MLP neurons of a small language model. Each row is named by its layer, matrix (gate and up: input weights) and neuron, and shows model dimensions 0-159. Each number is 128 + 32 x the weight over its row's rms, rounded and kept within 0 to 255. Numbers have three digits each. A neuron's up and down rows have the sign that makes its largest values positive.
A block is one neuron, or neurons of one layer that tend to fire together. After each block is what it responds to, as a language model described it from the Wikipedia text at the highest values.

L13.gate325:073135205115115169073143156111091090180142163135138067191164150098136085080121087125166073119199095149173066170141126154168135075145145112151213182169130132159136117140131094103173100127105155078108150099171171169091138128090112138112122121141131164148070107154142101142160185097090118142138159098182108135066160135123132102142160100158110110148161131131189106136167110132105174147143151135157140115149142132108154144133155100122132174163038137176144125066093133122153137174130137
L13.up325:109155144133184109162091108133098180133115145176084148127095090087147064132231173137148135140076119065133117131142094102087091167113053116133104073090109143135161088152129097110107118087097104125164109086094115153112094103082104147088120097101109133134123148146099161141101105113112153137068085139161176132112093075152159145170140112236175089195092115081101154123135061147137098165135139156094110105170122163115099149107135097089149159132098132140141193148125117177136167149125108
Word-initial fragment tokens. Opening pieces of words the following token completes, often verbs after to, modals or pronouns (w‑ill, com‑e, dis‑covered), plus standalone can, not, for.

L16.gate4:077176179140114116157121080129158120138142158150196158153050144099146164118116155211108166113091126095195170138126134135171099097099125102112139088111145115104125089110100192111121121108145153150131193123096093109164142066134064195171096086174133102092143127120151123152093183163143172094093100148169136089128099088099137099145215158174075101126108145108134148140086098120140145127149122093093082115110180137113109120097144173130067120135098158139097130071184157135153174131127095
L16.up4:140130122113111134122111131102170121156141048144109142082182090149146122166075090110166112149140087135127077096115114093142133109066090157064106070102129080120131060143119116139136174132089144124123093166216107161086090143151126137100104099214140104104116100190111191113124124128123134117131101130157175113206126081094086144109133159106143155158127127130142124146159121096135201136131166105075087118135206087133139157082181136123154095181141124102125123129220118141086156092156134
L16.gate11:112098136105123076055111151130146190153111157147086136069119073046136123073142143142088141133157138103173076142133149150157110146116089134174122152134128105076206132154145141160114117073133140083103106139179128132084138152179142141138106145160112113146135161100192142176099167102183120180100101087122087159189144140098117130153127164133125107108103142132094174093125093106117094121129176086089065133051131102088180105124082128083149104136135160161127167099147092116113131206072078
L16.up11:122177201133134139161152082180083103102119107099170142163155124115128137096152172118120162130146114105187131120134138129139089199156090069094084127109152170128147090204175095135139169105110167114111143109178130089132107106182166172103067122219099115103153117129123137171123149071221141095141094119152147153125132122116148104168147139135090137092118116171126210143119137108159142102129154197105126144141154120111088155070132086069077141095181143108175126157146091104164142158126101
L16.gate67:181126177069177166153088114159093113135102151128149164155119093034134183136146108142116131100120134096124154146177150168112154089145155131125153121128124142095130177161139106147149103107122124144117184109129085072139144174148108133088178112151135119104078130110161175065164068091062089142139096102111092150124110097136149104151085110051115155110112099085096074171061124084158161193120088135085160111097116112135189145132110122128132084150141140153119133014136112068102143129128134
L16.up67:191128151191147107057137159157101067180119140047103111119157126133154159086117116148077097109199188067178075109141153062139113122167204100138171090125165069138153126129140116159185103103142118141094137159107111091182157088181151115122111156119191130121120113135106115143169149119118151134146073103152170150117128112155171155165096141091109127103126151190131122158144099105101108164102138122154127110090149101131109123117111129146088086092147091214122134115159068147120060139150112
L16.gate70:145146151141125090108217086119118119173165173073168108172122142106110048162146115095128119122149133047202138148109092140106077160126128145092167150171097101121139160146145082135127156166163096124062177141081090095060112174150128134138126136142116133140099126167143109139150158141065145101153167115137098139062143094115155128156160131181085128090166162111125119125080111103167159131111146183131163079082196109165179095086148146090121108149140120180103114080163153097116127072117106
L16.up70:117161130181150095103153155137132129078081152109159101162157113148093139135102159137121136075106161067134149156133085143163093159212182176077166128165149085120180149151155123157103143163153104204147140121109121140138123162177137071111139058180137135164132125132178148197146155108110119115156137114100154155098088089113162127207153134165148123126170114098118112120102125146119109158114193171113160093126187129126097094063075071170133120162177089084101163112168103144084152111170152
L16.gate111:136072116159147101132106133134155113095133124126154130162098047192131106139081161079080107127119168080142104123123129081130130070194160096087124097152171114167202119134158132141125153157178173081157142105145143126122120084079128151145103110192125164122053119174120148206115168141194145176154150168141156119124124141161110118070179119143105161069076081155163128113141080118085097162095134162085118160121107144173091095106120161122121100179183147115126123086161124153153113119068110
L16.up111:104159138073132084143104105186049135055191067099138188162113170150152089133165112094122152116129137139139110108153181161103110082155094140117090112145156129108156154081121092078160105131061149136178154122123140122157141140148125153184121181125184119096138146104155122158113130153146125159102147170134168203168124107153092162155188140154077091136123186058120107151106133115125133110183149128132088058082115056152098132113107081114139117168120142177119056133147131165112130130170144
L16.gate125:159100118179139120075168146128110159138145138125182073099096103152122154185216085154051135108110155164159090158148160122131109163137165150117127150079168126093156119119087151159150190131153145120115086118128109115160136155151159098098078172168107139091108154106126147164176148147109138135097195094104108142125155115173155192162111126172137182115174099169124135155056179124122164156190104150119122182078180091156163139148099080096115105175114087196096152120098161093125161103124121
L16.up125:106143168140127181132120117115058110146121117120158054128099112135168155159149135122092149146150123159129114154139111127058084105197125163165078154164118125156185097092138063153188106118130111122135170101137185113091164160131122122161113154152109167093125138098051117140174140137103090181138121107152158120132144096178174124096106188149102167170111061126098143059124154174165116089095097121093184120110163084082148153087186079122124102193134138113085087129117172124194115107133103
L16.gate148:114124123150129123084154090117126111142145158111147161192145103132149138109180122123160105079125076104126117153110170149095154129183120096058108127141131166082128124118115132166174144138116155108157100128163087135150122139119089170092110159154064113102137100150122173110134117116167182100176115078096157063149203163114162116081148176098105104125114107103079144065117095135102140115149164134168102122083090118177108087165196047140116099167058066112139204069148130145151078117106075
L16.up148:177117116127210113143145119108131118147134092066144082080083149101179151102150065142117128103071141114058089124129164168100101107117115099060112104165122090122129120078113069121155106169160105146168163147148173157123150100093120095160144173092110133078088057085187116143162082116135075155142129121112110091151158066140180123166093116107114130131115137126137196116115147174176187149151165030105135070153160099118134088076136114086123135157107126124150095121153122127090112149123143
L16.gate168:120086081087139117111149141071109124130143044105146108113117176133082105058084128149089102133092123097167161114140104114138143126109114106108171163108154182179135170104197090086125143190101127165161136121110077078152102121090124092103119100111119169067094192107113111130081137200144105139173100175129155120100143163074119125087089167134129152115065173107153142114144125143140126081162174103127176073103169113140105137130113168110130033130106171130127085080134085116081144162126101
L16.up168:100135141101126127176149131124161124144146124167140133121087069089091114136167125133094100127128096122139069061107131138076096085143193089133134134090181165145155140079136116114072129150153119097102151103146104132079123131118101113178081158110100115125154133134180159105132134161186142138133137093162110158164109141099187098038166133159120142089137166095136137129101060135162163149176071212202089099123115102185118131105091209119108142115172163101133137086163181111137185165172150
L16.gate175:186152100151093142093114134162196151120114145188169125183164134152157155082089197100203168121169118096132157134166124173120107205126151141115151075107131129147163112121123171150090180095097174123068110136118154164119113109161169176107102150130065140111138139139134164109108185138139115139143107126162120098161147166106140075136200135129169161118143075089144134099093129118125157173134138071108116144154094187147139170152195107103153140138100087119131146093193144182151175194159149
L16.up175:120145121155110077177082109191135103172131158164180118167135057163149100100144141120213118144123105097109102090159149131135155161140138140097129120050131181130108142129135195064152132080148153143101172106161141138136128107073153153149176080198128114099170129173115094154155079147120085124095107112158150127138146115102162121070168150115117192128083088116129173149118102103110142161115085174106147109106113142138131109208094118122074140060122118164136174136146117069093151179114066
L16.gate184:112150111143150114115194110141117090114055160160143163128106120084110140112109135150079086139153146135136162087121175100113100125103082144137136141091073116067166094208116123173131098135096207115131162141079075115093111168099146115161123123146127122072140137132112156170156098137146099146124127093183136101121133109159200072100157134111072166122122187144099160142060091112130130135153127120045140057110144129144141098149126096155048105124125137131106173132158154063052083174104100
L16.up184:141150121133182132127154179122094085124153102114172127181110156154117172089118093087070060136113138143147117108170177141074146143133119156163153141105072097124168117181079108113126113114115165065111128150101095103147068157099149172158092140177140125139108143093107157192138116078177127175210177085139131123085185117155118119145192159124085126122162117057079121156094128139125112130140138108135112094099170110143160139090161150185088084185092088160065131108122134094121081114082166
L16.gate196:087139155129152133092153072151112113086166156131105124103158113150138109083134190146134108131163091116176171105138127143118101078187098072106147103093092147178198193134106075131149162111115103119098142090103213115109158142066132145106105073180110218129065097125142136132072172118132101072121131119117152102104148130139094093170137142129092189080098091152113117174104065154129146182134134060116095143128167132100146155128152101065135067141143122153069110135108153117138106143102148
L16.up196:110139166165107163107148110098136143138099205199113124159159148137139086064094084124161123094165105127032066165131117112123073173117119124100155158124134062043125092123160097192167110119140132098154046135159124100075121133149122136133119121139103140168161154089151159160162126117076138123151108128195090111112102075131129148105117076164123109122143151163104132124106085128117071075165155132118117095085149136182151097126191100131078185131101137138165147123076129138105165148146072
L16.gate362:142120182102147128124150129127123164139187122170105111145189168179147142124071107129158110151096103094101148071121163167100085141160118106137163142124133160118140165137136141130103161074139131148132175135060161137097179064095066128122106124136134153148137172178185100087130119151130199138199129086127190120123122118123111159173087091143086085088112183063133136110126115168051105154133175160081119105138127156142124097116155163047130135132120141131100068126197146195143086183117126
L16.up362:129084095145131122165112141118154153062126133137188112094166140123122127189112061148133150150057204095073135126160170188147085108111150106128140125109127079118133125095184121133113172103170112103120142140146135098118162128064155155118126176125122187113149138156188149118170177163125132154131168173179140114119115119110114108124140158162136159103098143088080102167061145179100159113162200178152153199104106138140097092155113179102131066111108125055118138183145156157126117101190102
L16.gate382:097132176114120083101107137123143112095125103156123116130091091141098151087120143145152130112139075111114168126134100068136166124096134098121129181139183100157162117095117135131073151189128127066115140148119139080133203119112126130101100131109106130102092112075103152180127110174205130122089047057070192167066148161124144128103135087152143210085140151064149087114122069144145091119133054097134172102055085139167193128156152147152125108135103119108110116110142119089096129138095117
L16.up382:105068134119097138105165089077129110161108147098155108138105160218123129114125168103119068086154123137086112221172060133114109181150195150114134078095153107133170131131167155139100097106096153124109148122116185127115176118112207126113122065180173068085113103134150101184118131150124102160142160142115154140154106076107131140165129142223123126092168128109155110117121121145192154138149175150143134135102136150118140111105143136121075106141193141211105140113130118093088149089162107
L16.gate404:063159152144131131133060105143092103146133158131133119141129120157068149114122087099099151067171098079092113102149196134170070093128133188118163081165111136175127127152107128146172143102188092141129197097122156115128119079128043141154103147160140160064087091114161145153137119121129169160194094095081153090092112074104145110220098101058120089144096107116142152114136125122148094101132108137153126100108112149132083147124136104105103127077118145126182098106133081082183130136104068
L16.up404:068160114136164128094129154108080121116082085189127250111146120116136159124192103171124133121151166139085114122137108175106154103140127120085154090198158165148178068146155106155159141118136197125121137172083106134060153153130108084112165146152063132209125148105121172130193068142118116097149100129151124171106106122110130122129184162148175124134115135135185096095100131077154116166138078137133125113090160138102090155096135081145150150132097088153123124093125088118136157100059121
L16.gate435:160131176117143131130172092145129138096192125126197112091111151127089122089130093120151179102088109102120197138146180113142146103098096160096091131155104112087136142113111141108101098079097093097110106075167085080057133101128076206206157200177113156154105157102164120072139097151165145128195070148092134120127209116138155066119161116178118145099153091096129161098147087135148146156136176180123156095090164146146106144151143095139110097095102112116143137108164098122094137130088124
L16.up435:102119120102119187088068123123174151172130113181186130144142135176165084069139142112099113118139147160165120152136178124088127125137175163105190124116107137137132093048200140138063112118126180140133146190164105164151114151106130142135067119178109119129150189112109117168087106092113106121189165113113107110125131142124160122120147139136050140130063078123137130022135087131135127155146121169143096084099140087125174089051164131196099120111127117164102138109166150073131141134144135
L16.gate443:120139084175174133112197133145134140113088115150106119154172157214123111091107151152159061075083192167155177166124154158108126083129124135111124100128202145153145107067121129105125135103111148120132164110099126096067126071143129217128105161161091151112149176110131108105176136159163116130115140118093141123129160190104135087063169112164086129148138111115127087139156096154086091147118136156121109150077146156174125111217139072184163138102135113132205159101166131158123087112122110
L16.up443:155140119166144076045126156139175109096179173113116151155105131147109107184152149109139094162153145163095090109180105123127119142110149121069176130089135101154142064164097047171173075142191138128109096162152127139097143186138143126086105118166145151105140133122157174163107172070165154122146084121107205112114127115129101115164163165155157177129156157097086081078070102141104159146092103094209109125144194108149067111112144126129146136163132121126135144088121161131096133074077138
Possessive pronoun after preposition. Possessive and object pronouns (his, her, its, their) right after a preposition or verb, as in "knighted for his" or "during his tenure".

L7.gate49:107109122088097129086096167178100102100138128191109127124135154138066159079164120037093048138106172116144119094107061169113154084152166131144179092084080201113175106124050130107147103129130134131088134160099154095115102131112102087135130111059065149144162113134153065158101125158092130165114161134131135139165141106137100132173192173126193146108042133090166112127131099151132140094125159167148125156147112169126153134171131128123162143148129168133098126138118153100083192144112133
L7.up49:085121168136100156118125152175097123067117125117133124114076158109129165101189114044103056111107153130141108108151069204118145110138157139158156087103077211125186171102082135160127157098125134144139134125135180123190104135094108098133106112062098133149156112139159095155093116145127087159122184158123141152123173107118112101216217151117177124160096167093133114147127123194144135079136150190151092160157139171096166100143138105137094131112170151128102128153167164128087159117118131
L7.gate98:179090095141154088142146111175130196077191148153154171123157150191181138162093129160119155132095160106074154144097121089136087123163096134119149144119180137142133120016149140114099113145101135104140135192108134131074146095157132125117121137127195166130114111135163084075161133177135109104113142148164169137109083122071118187148061093158146135145134162107136172126192143098117093055114166175106095092130158128123117085111151107063145085116129153126122102086118064115160187125145146
L7.up98:135129109109094149179115145148138197052155097066084120143171083146119148091160154118184162165070036101128143158062137119125092134135085172138190136112078128097094146161114165167177134136116154101091165105142151185199127141159081125155096161090083156169122114157184098101142112148129149152159126120082064141174110109125126124172122110052076160142138164129078133152167139180110136161140099111135116118145153133110151103122103133114165104126147158133105106183163125116202120161102115
L7.gate142:138093119066109140180105174140093155152106111120172128131187185193122142112077158076165084104148119177114132169094096140143095165046091134119116154150140113108146103160115041156103165079163185163098164174119138138133127104139145151120134115135120156156107066132182137045144100143027120126107177104188117114104114131106113135133118138152137190127136105112163101211167125165142151060150128119118109181161145086092104134160125126179123130159133166153135150168105126113146144147136123
L7.up142:035132156126107074183113164151101160092080136157130141136125126135107091100102097114155115124080016173151136138147141165149071179148121134103098188111084127136125156147111159099077042135093117153134101124155189165128109118138137190188123135154136085089168116136110164055120091156122101133157114128136101155097141117190170130186120088101120102177126102114109151133104148117101109132143152083086088130157167104144098191132089179138136110105085098126146143066125157118093120183126142
L7.gate252:108133167190086107060144156125122131168144144142159082103142116144081140104196148153125140057163129164146171128144116129106126119080174136175191173156134117114174130130148095157127138131127166113140109111143189149100142138097147141057094084142111175130130085159163162143106094140121164131101128106164141154097060181129104195152182197120136082130165126128214104160162069133140121068075103108111095105137151076093137142162207125139097116147128148145154171143107129127103070171095114
L7.up252:095084085099093071125175169129110121169177118156080149116115174191192139131125149091204054119133153115078134120134115129115127116162096073120140117126138205086137117172123152136154173097082180105099143093125102141099150114062166148139135090174127120095186095153201166101039078067129140085123159122136134115094163136171065151104146144135111100108125077153117168105158101145145140144092143132106119146162106157127126109154125178145152143074105101129182097140075154115153115150132096
Word-piece fragments, mainly -ress. Mid-word fragments of split words, strongest on ress after p (pressure, pressing, expression), also word-initial w and pro (west, woman, protein).

L7.gate155:154132113147124133147134111125083148207121157182142077119177135160143046113117127128160155099129121176156144184169118160217189119110051156127141135108176132130106130111104091160124123121149159148034105138088054084130125144144086153132110090155151117139131081177135091138151100132094085141114131143182151129174115104103155087114090128185178145064154127099135086148093099145136205071130081113131070149105164101176113150103110154084126100141121139114149104153091138090149132098090124
L7.up155:148159164154126152153174076137124093166124118113176092109157160090129087089152157152110112088185138124149126152114114095106032165148181130156155130192169122156154084149125061177124129163195161158155117129086127159115109115128179142072128123094084153160123082152124119056079102105092094125144131170188169103134129192144160133165132135184140081118153119115155146141199121092163157100062136160148162174151177143117142115137216091154158184118118155132121121152107135105142131108108113
L7.gate259:147123118148087132101115152147139107161215125094106126166135076149166090163131108174125091148141091089143096130142088094099116160087093132108085154164217136134151125111098056035090127190135143156089127108131145133135145080136115101090127159137081153106140125189098199105118124083048161149152064130149162125107148079142073159086097102171106074106077147177132118095141152123129112077159116110141108173098165149134092102105136175140170153142079141138132131138162099157106127187127139
L7.up259:056143133135159139076057119206128101132133140114168128142066096120143115148041125129117083181096070107070107058105158102168129161114167085139116132096140120124142122081134107133117181130186110168162121053100162118172125112121173116087148137090160103109143160160175174058109100150125049135140129156104089154152155134125135144121099094099109120153101143148163108079088119091123135121154070099076133128120100147130134088119118148203138084098080116135098135144107097090188132133170126
L7.gate294:112135120127133082109099163125083125117159120088137117101156138113178120106065153180138110121159102114175090150141148125146106116062120143063124146124148158155142123079149107136145158131152136149084099123080074106153184142106122163080166074135135140131108152120158132139066176126134086092198152116178177146104188116080138112083089094134092140082085130119130065122149113169143201098126161204153190133072138099180098111093137081138146087076134186159160094085116180090108079134131110
L7.up294:072136158102120134093122125139139133112110156179151124115139152092125110143141061169122160121119120084116072107119104168133112124122145087131154111198092102153130100115139087153105199109090121114119055104087131131113190146104112129094110106147147156123113054231116087167099158153099072102175157107220095134153167158124056103147153118127104154114126134102127160080143100135156147096117171161193167138083117169167154118125150117143133063117087167164151125116100223093124147142107150
L7.gate332:176134114152108118096110149128099120097104107132149126103113127120172127134063093148084143166080164114183119137159083132178105108091109147072138105171200173168095110173127078109137128122128167134117124128124100095091134220124128177115117152195098154127143126176100149196098134148119147113084039143121201177139149152136112122094097144187147161093132213148111054157139114128155132097079156159135136105090132143144174099136139092075113119101158158158152157174124122080107088083142161
L7.up332:119123109074124119165144171164076082114121127143127131154117143099150151127089159119130177108158100103186106092107117144145123118097102138191093143204193115118127147119122167099123160133155143155101093148144119114187167146080118091145158175154111120120158049130167092146120110130162096146147110173140113165139166121114117106204161180190077109156219110082109178169167099100102145119131127180143171147069112141132112078123105051149132119147112098065165105122170105070123095136069157
Sentence-opening words and "mer". Sentence-initial words or their second pieces after a period or paragraph break (In, During, On, This, Following), and "mer" in summer, submerged, formerly.

L16.gate27:103041122151189106082135138139124145153174101158111128123107212141054137073127119135098155099110107144148129111193140143195071106083147135139168170212169131185187129140075137141141186165123090141176178168111143099118104095053137135075108142100112149120097193122167124151100128207129138077155135134146107188186083146139222138169113115121112137110105146127144087134118121143138125126115131158156133147127123165139121140128179073147103119128125132090118123124114110174116129102142112
L16.up27:141140037162099162162117112136064119102114128087191083098106140061154155117160152191080112091116145087124161131148073113121091140114193092117097202102095113142159155177151120098110111128171136140127121130139074135157143125131093129121181128171127101121139116162139127134122089126112121081111094159114152114148109083174097169148161094121195134163099114140101166108189165127095138190148056101071165156149142178110102125161051121126120137139110146160116173106139102114128159108204062
L16.gate57:098106152122147069101188143112122070129180147118150148064170141136098149108096090167206105176188149073191145089124062162181105169132067083120144167170173104120095069108083117134114161148147166107109108147128146140149115106083101117103095131093129147146181102058162136077114062134163116107138203131131148158110106165128119105127136083137161144153113131147182079160132110149111159111187088081114108115129129126090196107162156139147082153098184143134119145123139154128151114159126134
L16.up57:159080140146116156150121142120117091206152137110156136133099117159044100096121156155155066138180104135167121179158174128089020149174130122095083104136157101091131132162068139130102145091148145088137112124120185078156147132147083119128089097155079157162123112130141101127108056117137087179133140165180117107051133170191135130145166076143084110155146181115173127094154171136100159121145120130090114116120080156164145056111163163140123135108132141085116141099167100088159131120092099
L16.gate62:090106186101045118149109112158156122102122145156115134144052145112082098154080114166179149106113134129120162154130129109134158102105061143066098155122135145095126120082135181138115088166129126092127101091103123096157160160135059172099155104133116139138102091113141176075089120108112132142105104122072122142124188143104145125140181135098157060113111068064155062116136086117178086146141120096074146174169103115173158116154122149077099155140073159094135065136169123100073166126069109
L16.up62:119163187108063071061091173132099110138121128123165143102112119128120138119102149082156174093131114154188168107165157170162105059106112146098107100131168124094127166190121084163175065099093127096175121130094101130097144147179161128160140111131178128128133153214132127136107144094099136114111112164126109138117111107094126187163190125173116096122192130106191131134161090068122073154113142146096120123124153134166067118134079091119121112152058136179122155147184094139117106068159101
L16.gate103:087141133114125120085184095111137135177121106149170126106225040123151123103093125120148130143112118164139137155086117163079096125153079188080119153150139100090166175164192066118124169124132113162084145171093070110124131096070138154155104169148097148151083119150150129132068147145137179127155120090150037132145165141170100191113133106124107074120120072148131114162075131165182127064135173124135108112132134114123146064124109184145119103110171178151088131091150135122111143146110159
L16.up103:119140127144092140093131060122162109112067085112151119101140114112079125112137076158117057029086105111134117072182159131142121157116138143131146081141091114100155163144111154118097119118093077114110093155130171097080134097172173098112149095166137150134138188081217207142081117081153100121121114148132114133108120094125133124127227112125143149093107116102099066184118096131129060110142125168079095143130145200113102092064107145147080082143131125147109143099115143118115107103095116
L16.gate130:097051101152170114057126151153160112116120154151089100135169074079144109120150129114123044161157096144173082161092123132116122165126137113093123121108163128115171168180158130165135143151145146141129190152093187136127169126132177110110122063124162148126106133077112137150142128152161132091093179106184162170170168148162117136140182184163115063078109146116105069103165152144162086143133141067110065143109147133164183139102088159078140126147111146128061112097101158117053101138125126
L16.up130:146087127137187110152075144108147147121180099089117112180210141160149135117181113147125104068077100089150168078159185084156113151139116152129133146123137140115147099140106135146148182101076127089143072086087109126119067083170093145163089108133156156126130078126123142124134110150114173137084087120136189131152055060175122174163140108150147073115066192112156067179145167138137099136135146149054133149138167130151074114133116129093139141096096153105124168166159099168117144092165122
L16.gate133:161148131125116150113146127121094080145128121138108109143153164148101062122136140066113109138159184180068085103097103084198159092159141128089184127169153137150163132156173130076143137130078116103099094075108145092081102202101101134132104074166116231152198133179123128154091107134135106067084106153191130112103115173116142175138118169121105081097132128151148078134137133121116142172140092093089164123135137089157177163175179155064116138146117169103135118099090118117166104144143115
L16.up133:086125100108096085139036205094135116120136180146126121156143169132036120077100133085151139106193137180096143137113088141118121114105181144101134106117162133097145087161124171109111127114153187178130141138139125105107125166101137139168067083123163150107135084125174136168051087154115140055101142087163134145102142123138094138124075054047118131123115167154161096099145144084128125170172108071122169136165141107151131122107120128090079133119140138117119161136160177181150096173163126
L16.gate153:120117142124158098090151173161066139063163098162102143186115141158116106135145145065161142118126091151126196131119133117151136105201104123176161106108108171135123130172100152104141188087115176130132132155073134112126168141057135108102140109094071174119086130107107093151101116166144165067198107101143146136082188167153149119125171139115163123142074065040125108129156123076099135126127163144182091152122124148138123169179119119153131176126087137105102152106131099177041092122106102
L16.up153:098161131146110082142136176107033148136128071169101129095114158142145059157107130076130126137106119181124126141074105149145071142165158122174184141123127151179176119184096109154115158154150117146195172162107092129120128119133185048141166100102144143128149165131103112177125134123103195132123141087107113223136120098150191192112173153149140147112141075088150120160154169081111117155135155121125129111120087193122101137123111098097161134143150142171084192173172111119135101094157147
L16.gate206:099150099180145122060131109120058125152198095097093079134129139134215138093135109135089074100126114128106098149119114133098097159110144157151117135139192152089148136094113147156144129122149120153138166181126165137179136105122141109141198116135194132109128120156143117137083184142105107104175113102135104088156139107109059118094142143133086135141114040090130171157163190199153114065113138122118185125123114144099118101147148055073112117183101104159135181091120149050136125170092127
L16.up206:117137132114135107185129105176075153111054103112171187096111130110203228139214098098086116102055143151103105114084152144084163161127105159167119157099134131124150134149101103162141161176175079151148168156115179133170193139125104159087138097109130107113107150133164094098137159174103166128132185109085165158131066094184163105111129109127099110204118092123093127133115160122107173101089164168116157089130155132130139156122153165128134090146148100186131130092142134076108130116120140
L16.gate221:177142093119145126109090141147109117100115118114111098177093120081141137147173085140136064155073166113125086095120188119184085178108127081042112147062087185191147106169144145124158052157097163177114160104149130098111110151090102118093121102197140131132097132161080112159131148059130098137131079089109171157143105133130106115169159121094145109070127127157154129081122147099088111159170169102085140109078082149107126167157111118148098155191096100174133174103134147112154119123110078
L16.up221:116187162126126126155160163133112141139176203076133153082121134140118112171125120113118180134122126108152136067127193156139103148121124140181084027179168145102112087034161142175182106118210144107152117103074124120090132140083107130125157157125135111107143123090110121095203110099125127165165099131123117123151050141148122134122156091113187103126130075118136140151153104085096117110168187125111155104176096132171107089169093088109126183143096148107119106099124072088116170128164136
L16.gate253:085179146118113085054138156149157141168147144176154125195196106105193130109130139145044140124111118156116100101160172152113123081120137131168100125102134170126175101114136083123143105118164135161174151202187118094131107106166102163116097151106121156117168078094156187180124133144112117113148108111186109166127125092036117117164159132135124131116103138098131195107126146184119094126135132084112134122066100121126103124115201131199119143150160124127072187103183096106085096127124156
L16.up253:137109083175118141066139140133121118148118178145136097138170109142143088105131115173147067139133119178127103185087147102135108108114116038063114139079170122095054109081120085104132121121138166201091166105057161111143137147119144133126069091090164141108150154154115088108083140085118096152081159115127115147164108046181097136058177139147132170097111110134153112081171134149087107143154069158199089129098172119143175118132133064119118101155131122175117130124125127073119129150119099
L16.gate276:120095120123105112053136139121171126163153163154123091159148178174142126123075115146182113153205089126098101125117095119184137122177067124050144110137162116138104147128151122121106116122073143133121164134168094107177136161098108152156141074167151153115164108125118115163175069095139155131126204081116188096146130059138138165184173155126168072106165093122153104127147136121195138165147137115195115100057182083121096109106124140094099152121125125131120116056140094174100097179140127
L16.up276:136204176129128092107173126170152153146187111156132171124158172154164061106158160150127118128153087126132172048131073136161145087161185068090101148096123170132141144184132125103123155148108161113094111108159149169133168135147167169111115179098137165131155177122130128145118173119173116095112137155169141117182192156104109077131147118131190194172137135064096107163061059169142142157129066106093095103119172100093142147124168125121114188092117153154133103129123155114093139096127138
L16.gate318:141136119147116087163163089148105117159197118177157111128109094194164141131121117156163073132051077111117121110171189120096123145133072187132156122125134147193127096145103099136098089169174110056165112148124123146107134099138126152158158192161095157099120130158200094109096142123156101106090137106133130117147140123099161155165153131186133086138129083114153138190135122182173158026138147121087114104117074087110114111103150158083095138132124195056154111087156115160138142129087149
L16.up318:094180147145143159129107151148129114124114135100098131101165177134146070119114043160083147081134184130112197143121162089151113159058130135142133121176133199095162132145127080145124165194158087106148080124115145102092116156121139138065118061182135170181198170174114103148123091149090172167120176198107126164110130132125150154160120116039143070157101185145156167136158106107151132098172137110119151090131139117182143121126126177127134091111157155152121149128086099160159097149127118
L16.gate361:134142199095091123155103010127108128110159172102135181212097094084081167075154129121126106090133131103129171140116137079106153112078130134082144125115154166178165128115132166109132114096101096087150165124157137097111151128127126195105132130165090132118139124170119118112136137109104112108093094056080150136122167106154124163114116181160110061140121093111173096133141161079101100090112126127068198076182120179167167096106075127126126149141061157118153160086155129103110129167125110
L16.up361:158108098135165137126163077183094114111135138093152122139160149108087154116156149161114104221117134135168156177109110155063133134080163134071149101139214119110129134051126098121101120132161157082138114130156162104092144081150098155108127145154081183144148153071128125130186123109187104136130152127144144119133109125195104162147098151132119141141108105164166177105140145093093123102131120077105170093130106128106186119073190154104132179119082056099152141073111140060061125106160075
L16.gate367:144102171141162113077197146091138077136071121135134086159155075103118147103149093098168084146197136150141148134092118104115067126153077126125150176114144127076166103151099118155121114111115121130145133103057096093091144114154061102170149066215136212139136166128134112157126158109136151136132106120099095154182099155162080104178127135185120048111131099186186120154128082117126103167102144107119143133096171132156125177166129107156125092180095162167112171122154108100099097149099113
L16.up367:096158160138144131130092160147066103157177130176108061090127186125143095187129197134128073120110166155057135158088127156176098129104120185115131144199183164083147131122165075129144093131137090115121123121150162116123133145098093123119163076170144143147129149122092082127056042090109089096080061142109108141142141068150120151147122099072133105162162085135082109131152042139085139152134115139113152119126132185101110092155109081141112125102116137139158107103082101151136134095159168
L16.gate373:101118166109130138094105139199148138112216145154127197102136136110099093087114125156084098095168121112116126135167173118205159164105144047188128188139137160074109129145092171153104083115119103115166158117140070079104157134110136167151188153138103107148091153112128154154102099212135157109180139100126079141126103129097131117139162128161108125122187130088127079093127102190137140121130131147095083118121143160119128137128124070084115181183072103157053136090112139154133110168077118
L16.up373:120128147152136163133078144085133111118151155119156093152149111084136064081145080148076106172084107111098182095133119163106151125133147146088203096123126140183128118097165162091207094066124085145169146094183148157108111105119077205082075081164144114166146117113124134164190093165133104149089112134082133067177166107099155060146168155141103084174099119092091137106171157104164130095125119193124110165148101168115112107100106130111107148161076124173151133146102152131112094155108118
L16.gate378:163136189166132104062152117129081172160131112115077152083144169161127184105130089178206164139111138102151151148024122135129101135103137094099154114148151169106151090088085122132138132113139137161093067092140136148133156143098138155132077100112123163112132184064101112154140142140145130072122135158123100070142088117073146147180161152178103075128099165140128089131169191157158139109105154105069114139112153217147192156163152107080131118145144072108137139114134124138104179154095138
L16.up378:123091116160157096055135112138095135075165160067104141115153173136115179092175065175183148158118123113128127166082143137162153186185124091177091115112156087136112097077153091156133155142147170108104194143091123074119124145124139184143088165060121119125161141078147127141151155141165100061134127150097128107127104190138133107137221154134090179133151165122092159166166110130103127110088108117108155094105161176084136102122148136118150164150146071110078096115152140173145138164139191
Word-start fragments. Fires on the first piece of a word split into several tokens, mostly w, dis, im, or New, as in w-oman, dis-abilities, im-portant, and New Zealand.